Weights of a small transformer language model.
Size: 9 heads of 32, vocabulary 4096.
Architecture: RMSNorm before each block, rotary positions, attention and MLP in parallel.
MLP neurons of a small language model. Each row is named by its layer, matrix (gate and up: input weights) and neuron, and shows model dimensions 80-175. Each number is 50 + 12 x the weight over its row's rms, rounded and kept within 0 to 99. A neuron's up and down rows have the sign that makes its largest values positive.
After each neuron's rows, "fires in" lists the words (lower case) most often at its 100 highest values on Wikipedia text that the model never trained on; "fires on" lists the tokens most often at its 100 highest values on Wikipedia text that the model never trained on.

L3.gate27:41 67 70 62 53 54 71 55 48 46 80 63 50 53 63 46 60 53 54 65 46 39 71 61 68 55 54 45 48 58 64 53 54 38 36 35 49 46 54 39 36 54 71 53 71 50 34 50 50 58 33 39 65 82 45 51 60 37 36 42 46 50 71 53 50 41 44 33 49 51 33 71 31 38 53 35 26 37 52 48 64 29 56 41 46 41 69 39 56 71 43 58 52 51 25 53
L3.up27:51 58 53 63 26 70 72 50 33 67 66 53 43 34 70 43 35 80 64 55 63 45 46 62 56 57 56 44 34 38 45 46 61 61 61 60 22 56 55 47 45 61 48 51 29 47 64 82 70 45 42 63 63 58 52 78 51 54 63 59 62 51 39 44 47 66 27 29 38 44 45 67 75 35 44 49 45 42 44 46 49 64 55 83 42 47 68 30 49 51 66 65 51 49 56 48
fires in: "this", "van", "marine", "relations"
fires on: " This", " Mar", " mar", " Van", "This"

L5.gate436:55 44 67 49 52 53 62 49 40 57 68 56 44 48 68 40 55 37 56 57 37 28 47 55 41 46 57 48 60 73 62 49 33 39 24 52 48 57 55 32 41 73 54 51 47 37 42 47 46 71 60 36 49 51 47 51 52 36 53 34 26 76 54 64 70 49 55 52 41 50 60 42 72 46 57 68 54 67 43 60 39 67 50 31 59 53 38 61 51 53 57 57 51 41 65 65
L5.up436:39 51 46 56 54 37 59 48 37 51 59 36 50 17 49 58 52 44 31 49 50 58 26 54 61 42 51 42 56 68 72 44 52 55 36 53 73 76 31 46 44 47 41 38 50 87 62 61 57 42 35 59 64 44 33 50 47 69 64 34 39 64 36 53 45 45 36 57 44 26 59 33 53 39 52 26 48 67 45 52 39 58 55 44 53 59 39 28 57 49 55 41 73 44 41 58
fires in: "group", "top", "class", "label"
fires on: " group", " class", " top", " lab", " view"

L7.gate396:65 20 46 60 59 40 61 50 27 62 50 64 51 38 54 64 57 46 67 56 59 52 62 52 62 45 64 56 74 67 50 48 30 54 36 53 52 36 53 34 46 52 50 50 57 50 39 37 53 55 58 54 46 44 36 60 53 40 66 50 10 35 65 38 36 56 32 42 39 53 49 61 52 45 40 52 52 51 58 57 49 42 35 35 49 46 55 55 28 48 50 51 57 46 49 99
L7.up396:54 35 57 63 53 52 33 65 48 50 60 58 38 42 70 46 42 21 48 54 52 46 71 66 38 50 51 48 57 52 46 48 20 36 38 31 43 52 52 35 30 44 43 44 39 44 55 44 37 62 49 37 43 53 36 46 50 51 80 47 64 52 49 49 59 45 45 65 54 30 57 41 53 30 69 58 58 34 70 51 59 63 60 52 54 53 55 59 26 40 40 55 34 40 60 45
fires in: "season", "chuck", "weekly", "work", "population"
fires on: " season", " hold", "uck", "eek", " work", " record"

L3.gate96:38 44 62 75 55 57 18 63 42 37 48 46 47 33 26 56 49 41 68 79 66 39 52 29 46 65 75 61 47 45 61 43 47 45 23 52 45 55 69 33 47 44 37 23 35 60 56 61 44 64 50 35 51 55 57 59 50 65 33 46 37 70 58 45 68 49 59 45 61 45 60 69 36 57 48 54 34 62 38 45 49 48 46 39 52 34 71 32 75 43 70 50 62 66 32 75
L3.up96:28 67 45 61 40 56 51 40 41 47 57 45 61 18 43 59 50 58 63 51 59 53 48 46 44 49 61 57 53 40 32 52 72 53 34 49 52 63 67 37 45 32 32 50 32 55 41 43 30 64 45 57 49 55 63 53 67 47 59 55 54 32 49 65 55 40 68 69 64 51 46 64 44 65 63 53 53 61 59 52 38 60 36 71 22 50 33 57 36 28 62 61 38 53 69 49
fires in: "them", "children", "students", "davis", "themselves", "people"
fires on: " them", " children", " Dav", "uck", " students", " kill"

L3.gate272:67 53 38 72 36 62 26 51 60 61 52 41 46 68 47 50 38 41 57 36 76 36 48 43 34 55 41 31 50 53 45 47 55 30 72 38 41 45 41 31 41 59 59 54 24 42 43 43 37 75 64 65 70 49 49 32 30 49 38 51 49 58 55 37 74 54 40 42 36 65 48 39 71 48 38 47 47 46 48 47 59 36 51 49 52 71 54 32 40 41 57 36 52 75 48 47
L3.up272:58 34 54 46 35 38 75 34 43 53 65 39 28 42 67 39 62 49 68 31 68 51 52 52 66 40 49 42 58 44 54 53 66 43 64 29 38 47 61 57 59 28 48 61 53 50 49 27 47 65 36 61 60 51 29 68 39 58 51 43 24 40 54 37 63 50 43 64 74 70 45 42 47 68 59 41 46 41 47 41 56 57 47 58 58 57 65 44 34 49 41 51 54 46 53 34
fires in: "round", "tournament", "opponent", "division", "santa", "international"
fires on: " round", " tournament", "ran", " Sant", "onent", " Division"

L5.gate334:55 72 72 43 61 45 87 57 48 69 57 50 58 53 51 55 59 34 39 52 35 10 25 45 63 57 41 42 51 37 53 45 47 41 40 46 76 44 62 46 54 39 47 63 50 50 49 55 52 58 63 50 63 49 58 48 65 24 44 48 65 68 45 34 37 53 53 46 64 59 58 58 54 55 58 69 50 70 54 59 24 69 51 34 51 58 48 68 58 53 34 65 42 26 58 58
L5.up334:46 62 45 29 48 47 51 56 23 40 52 63 48 44 67 72 47 38 60 37 56 51 44 33 36 61 48 44 31 41 41 54 40 52 33 46 63 46 55 44 69 35 38 50 51 33 66 49 68 51 34 45 52 61 68 32 42 66 58 64 62 65 47 49 71 49 25 59 61 64 58 66 53 46 48 48 43 70 53 53 15 63 45 43 38 38 56 52 77 32 63 59 51 38 53 44
fires in: "on", "off", "only", "over", "out", "offers"
fires on: " on", "On", " off", " On", " over", " Out"

L3.gate489:56 47 65 31 50 46 50 37 32 47 42 46 44 58 76 56 70 56 47 53 42 35 53 66 35 51 47 25 42 46 61 61 53 24 36 52 61 54 47 74 56 43 58 64 47 31 49 38 53 53 30 47 63 60 51 44 60 52 65 28 45 53 40 55 55 48 29 38 28 58 66 57 64 47 85 71 65 54 49 44 20 63 41 79 52 55 51 46 26 39 64 48 66 47 56 61
L3.up489:54 50 33 41 51 74 34 56 65 49 45 48 51 62 28 47 39 63 33 40 65 71 50 34 47 49 45 53 54 67 57 36 53 45 46 45 48 39 51 52 42 88 33 75 61 42 39 60 43 68 65 45 49 56 42 42 54 42 51 42 53 52 53 57 47 50 53 52 77 81 63 81 41 56 40 68 70 69 60 34 48 57 36 41 50 67 48 42 67 48 44 67 57 42 58 43
fires in: "on"
fires on: " on", " Ed", " aud"

L2.gate365:58 46 61 51 56 40 46 61 54 37 50 49 44 38 49 66 47 57 35 83 50 48 74 53 81 42 67 60 59 38 55 47 51 60 42 52 37 55 53 70 40 39 56 43 45 53 25 31 76 53 52 50 25 33 56 50 48 57 45 51 69 52 56 47 49 38 56 35 52 67 43 46 54 52 62 31 61 59 47 57 52 35 31 67 45 50 77 38 56 51 52 42 49 59 44 24
L2.up365:72 55 71 42 54 69 51 48 42 65 44 50 52 39 52 40 62 67 69 51 43 43 45 55 75 46 68 61 59 50 66 40 44 49 76 31 81 35 65 40 51 53 34 45 58 57 36 36 68 55 66 56 62 54 57 67 47 48 36 34 41 55 49 54 55 34 59 37 59 67 45 42 48 57 50 55 34 57 65 60 29 68 61 53 38 57 76 60 49 47 44 65 39 49 48 37
fires in: "been", "became", "remained", "still", "continued"
fires on: " been", " became", " remained", " still", " continued"

L2.gate48:67 51 39 52 44 66 57 45 39 41 34 37 50 48 56 30 26 53 51 30 50 50 33 19 45 30 47 65 51 53 56 42 63 36 42 47 66 46 36 64 37 31 50 54 30 51 58 47 38 71 46 37 31 33 57 58 44 36 67 31 40 55 29 32 40 50 63 60 56 65 58 26 73 52 64 38 37 42 45 46 47 35 40 47 53 48 51 50 49 49 39 56 45 50 56 59
L2.up48:50 44 47 47 44 49 51 56 64 53 57 38 72 60 38 43 69 60 68 63 56 51 49 43 42 56 39 81 43 74 44 51 36 67 48 45 44 74 38 40 68 49 50 64 45 21 67 49 50 73 49 46 47 76 46 62 61 45 57 32 62 37 59 44 52 54 39 52 45 45 49 42 48 39 57 37 59 54 51 59 58 60 40 33 22 55 45 25 74 36 53 54 54 55 49 51
fires in: "so", "according", "software", "counter", "secretary"
fires on: " so", "ording", "ounter", " Sy"

L3.gate347:51 61 53 57 44 66 50 61 41 69 59 55 38 62 59 51 51 72 32 48 54 57 67 76 53 40 52 42 57 47 68 32 46 60 41 50 59 63 35 46 36 38 30 59 48 58 31 42 53 49 36 38 66 60 34 45 46 49 61 53 59 43 38 55 48 54 52 36 45 54 37 50 63 69 57 54 41 62 34 75 45 49 49 64 38 35 68 41 54 33 58 60 38 51 48 52
L3.up347:69 63 60 39 50 38 40 64 48 50 75 22 36 63 56 66 59 77 33 37 60 52 60 65 65 61 53 48 45 36 45 40 51 35 40 42 75 35 39 30 57 45 64 55 27 49 46 46 61 65 39 49 46 56 43 46 76 45 67 40 54 54 46 62 59 58 75 53 37 55 42 26 43 62 43 47 43 48 35 73 58 60 49 37 44 42 56 39 32 58 46 58 47 48 68 23
fires in: "not", "only", "originally", "last", "commonwealth", "commercial"
fires on: " not", " Comm", " com", " recogn"

L2.gate207:55 47 47 52 37 37 57 68 35 69 30 42 57 45 54 74 44 37 51 35 43 40 49 36 49 44 45 51 68 68 77 33 34 47 47 50 25 69 31 39 37 64 69 53 59 45 28 43 28 44 63 33 72 73 36 65 44 54 50 47 37 39 39 56 63 54 41 40 39 58 59 54 53 52 27 39 37 64 67 61 50 44 54 56 43 51 44 21 68 32 39 53 60 20 48 47
L2.up207:53 47 66 54 34 47 50 49 52 35 30 35 33 54 37 73 49 55 57 28 54 33 28 59 86 48 59 55 36 37 49 29 38 38 47 49 36 49 61 49 54 63 71 60 63 71 31 47 73 33 50 41 61 51 44 46 52 53 33 46 55 52 46 32 45 47 44 56 38 47 42 42 53 28 54 69 57 53 50 40 32 42 55 63 48 69 47 60 59 47 47 34 42 53 60 58
fires in: "election", "average", "market", "open", "total", "married"
fires on: " open", " election", " market", " access", "verage", " total"

L3.gate193:50 63 60 55 33 61 75 58 50 47 48 49 55 49 46 56 55 63 55 42 62 43 54 64 55 47 62 52 62 61 36 49 41 37 69 32 62 62 57 53 48 29 45 53 67 33 41 34 48 43 61 37 44 67 60 46 17 54 36 28 69 39 38 42 56 38 44 64 56 53 58 69 17 62 35 46 57 44 59 46 67 55 55 44 52 59 54 53 67 58 53 77 54 59 38 50
L3.up193:30 78 49 36 38 54 46 51 68 45 67 37 52 59 22 55 33 70 47 51 44 61 51 46 68 58 45 46 41 39 38 47 43 56 64 34 42 59 64 51 41 45 52 36 50 59 39 42 64 51 52 34 50 66 75 53 57 46 44 60 60 41 42 62 46 71 21 41 31 50 44 60 51 41 38 66 70 47 60 60 28 55 54 42 62 47 49 54 42 71 69 68 40 55 42 49
fires in: "such", "its", "via", "itself", "requirements"
fires on: " its", " such", " appro", "uch", " via", "ire"

L2.gate474:41 43 49 78 50 54 58 50 56 60 59 55 70 44 44 35 64 76 39 70 52 48 62 31 65 14 59 79 27 40 56 33 35 44 41 44 41 71 45 48 42 51 58 43 65 58 49 62 57 59 52 37 60 53 58 58 36 54 65 33 54 26 51 16 69 37 54 66 43 28 66 43 50 69 56 49 39 46 59 68 52 46 57 49 55 50 33 33 38 59 66 70 39 54 62 55
L2.up474:62 56 53 53 51 34 43 62 62 56 56 61 65 35 67 58 50 65 45 62 61 57 46 51 62 50 55 68 70 14 22 74 64 65 47 49 46 46 52 45 39 35 57 37 59 60 33 52 56 50 55 69 50 45 44 59 47 66 39 53 33 46 46 50 49 51 44 28 26 51 63 41 43 38 58 47 41 36 40 51 48 65 45 45 48 43 60 61 57 50 34 44 45 30 59 47
fires in: "time", "education", "business", "life", "information"
fires on: " time", " education", "iness", " life", " information"

L2.gate32:54 40 59 65 55 52 44 47 53 26 54 62 56 37 48 22 47 45 63 28 39 44 51 53 35 40 45 60 48 35 59 27 32 66 55 37 36 37 35 58 44 52 50 61 52 45 34 62 58 32 37 52 56 35 55 49 56 48 60 34 45 49 38 51 75 44 51 50 46 54 66 52 53 40 54 51 51 63 45 46 36 48 68 68 29 46 37 72 67 48 31 41 57 55 65 54
L2.up32:47 41 52 56 38 34 46 52 68 41 38 44 61 35 26 55 51 86 13 65 51 35 38 54 38 44 44 45 75 53 43 63 38 46 43 54 58 34 41 49 42 56 65 48 34 34 56 58 74 62 49 45 53 47 32 37 58 58 36 62 69 46 32 47 53 69 52 45 63 46 53 43 47 60 42 58 21 57 42 76 37 52 49 22 49 64 38 36 80 59 58 69 45 49 47 55
fires in: "however", "until", "example"
fires on: " However", " however", " until", "over", " example", " incre"

L2.gate321:38 47 37 49 38 66 67 36 66 59 38 54 37 54 68 64 67 63 28 50 51 49 35 41 29 40 54 41 60 39 56 50 45 49 58 58 49 48 69 31 40 48 48 51 56 44 45 57 33 63 48 68 58 36 67 66 37 47 40 33 54 56 36 42 37 51 45 34 18 64 55 60 69 41 54 60 45 61 57 63 60 42 32 40 43 49 58 66 43 54 53 62 42 49 53 36
L2.up321:66 42 28 62 59 65 50 30 39 56 49 51 57 49 44 41 38 53 46 77 64 56 48 24 30 65 63 75 46 53 46 57 60 61 64 68 52 47 71 60 40 57 47 54 31 44 51 54 54 56 55 45 55 55 24 46 45 59 36 63 46 63 75 42 31 43 44 52 44 64 45 40 80 65 35 49 34 54 30 69 41 43 39 34 43 32 43 43 42 31 48 62 41 61 47 44
fires in: "so", "not", "jones", "never", "just", "then"
fires on: " so", " not", " just", " Jones"

L8.gate88:69 68 52 45 24 62 32 38 52 70 51 50 50 65 44 66 40 27 33 69 65 32 34 56 41 41 65 43 63 72 36 52 39 50 37 49 36 50 65 41 60 32 33 59 60 48 57 48 49 41 65 47 46 52 50 45 51 52 37 27 64 64 44 65 45 44 71 56 47 39 44 58 42 66 32 38 61 44 53 38 28 46 58 51 50 63 32 54 57 58 45 42 51 49 32 46
L8.up88:54 47 54 44 22 45 43 42 52 60 54 52 47 55 50 50 66 62 47 55 47 47 22 50 56 68 68 46 56 45 58 45 50 56 40 52 29 68 58 52 44 27 59 39 74 50 47 71 38 48 33 44 59 45 53 45 61 28 37 30 44 57 67 56 49 46 58 55 48 48 50 46 54 59 35 55 47 68 46 30 45 48 45 28 29 39 50 37 43 57 34 43 33 55 40 46
fires in: "such", "make", "behind", "following", "well"
fires on: " such", " make", "ind", " following", " well"

L3.gate264:58 35 80 58 23 54 69 46 51 51 48 64 22 50 64 52 42 71 56 50 54 58 61 47 51 45 21 51 50 51 68 60 54 65 40 68 35 47 61 41 42 48 45 32 66 51 29 59 41 69 31 50 59 58 49 70 30 49 22 47 29 51 73 48 43 45 52 58 55 27 66 41 35 39 67 47 40 38 65 46 60 50 57 48 32 33 38 34 49 46 56 57 32 45 52 47
L3.up264:59 47 50 57 62 54 37 57 55 43 45 31 63 56 50 57 43 63 63 62 44 60 61 50 63 56 43 57 37 43 59 66 49 45 38 52 41 63 54 42 17 48 28 41 39 44 52 32 53 36 36 59 48 44 32 25 47 82 75 32 37 58 46 59 61 36 30 34 41 27 55 35 54 50 50 45 57 68 63 61 68 52 82 30 49 45 56 42 57 68 57 38 36 37 51 56
fires in: "music", "school", "games", "musician"
fires on: " music", " school", "hem", " games", " employ"

L8.gate97:61 75 39 34 45 49 50 54 52 49 37 45 30 62 45 49 45 28 62 68 59 56 65 43 58 42 61 24 44 71 25 46 53 53 66 63 52 72 36 53 50 51 48 53 42 52 61 40 69 47 56 61 93 45 63 46 50 41 60 58 46 52 58 48 38 43 44 41 57 60 38 35 54 61 23 44 52 64 37 41 31 33 45 67 34 33 53 37 64 63 48 56 54 46 41 37
L8.up97:41 54 31 56 62 50 35 58 24 44 55 51 58 51 35 45 53 52 64 49 40 49 63 62 63 40 48 48 59 42 24 46 53 69 54 43 51 39 42 57 66 39 28 44 39 47 55 23 58 47 56 56 61 34 57 59 60 45 78 55 57 52 61 57 34 32 54 53 59 71 51 46 57 22 71 59 48 56 45 41 39 77 48 50 43 45 50 61 43 32 42 50 41 40 32 23
fires in: "n", "w", "e", "ft", "c"
fires on: "N", "W", "E", " ft", "C"

L5.gate107:65 48 57 35 35 28 57 25 43 50 52 46 43 49 57 62 70 73 56 44 23 61 45 27 50 42 44 54 57 44 73 30 28 68 32 44 42 73 51 33 45 47 46 52 55 60 46 50 38 45 48 52 41 51 58 45 55 69 60 60 17 55 52 47 76 48 38 47 39 61 41 65 49 52 40 30 21 70 70 43 50 47 63 60 24 61 54 42 46 42 57 54 51 48 42 52
L5.up107:53 47 56 50 46 62 55 58 69 69 35 25 48 57 50 77 41 47 21 66 37 40 26 64 64 50 41 55 47 42 57 61 56 60 54 45 27 51 38 41 50 59 38 40 44 74 27 43 76 56 46 47 66 53 53 50 44 42 61 62 68 35 56 36 43 53 29 40 56 23 51 47 45 28 57 65 52 50 47 52 54 42 38 60 61 62 46 46 65 55 52 42 47 32 59 54
fires in: "work", "market", "state", "build", "business"
fires on: " work", " market", " state", " business", " build", " field"

L2.gate273:38 49 61 42 14 69 43 44 51 67 65 61 35 56 55 24 49 35 56 28 64 46 41 61 66 42 50 61 41 44 26 33 40 41 57 50 53 36 52 43 66 55 67 63 70 66 73 62 49 47 57 54 63 56 67 57 63 19 32 49 36 41 53 42 55 45 40 52 40 63 60 38 39 34 45 54 23 41 65 38 36 45 51 74 54 36 39 52 58 50 37 30 58 18 60 44
L2.up273:67 53 49 42 26 63 69 44 56 45 47 35 47 66 50 55 53 26 60 42 49 42 20 52 41 33 48 55 30 75 38 35 34 56 66 51 44 49 57 72 67 38 77 52 51 49 51 46 36 54 71 54 53 54 75 42 49 26 47 39 59 55 51 41 40 47 38 55 30 45 56 44 49 25 56 66 55 36 41 47 30 48 44 54 45 49 31 66 50 59 58 35 57 37 47 50
fires in: "championships", "date", "division", "stadium", "team", "round"
fires on: " Division", " Championships", " Date", " Stadium", "onent", " Team"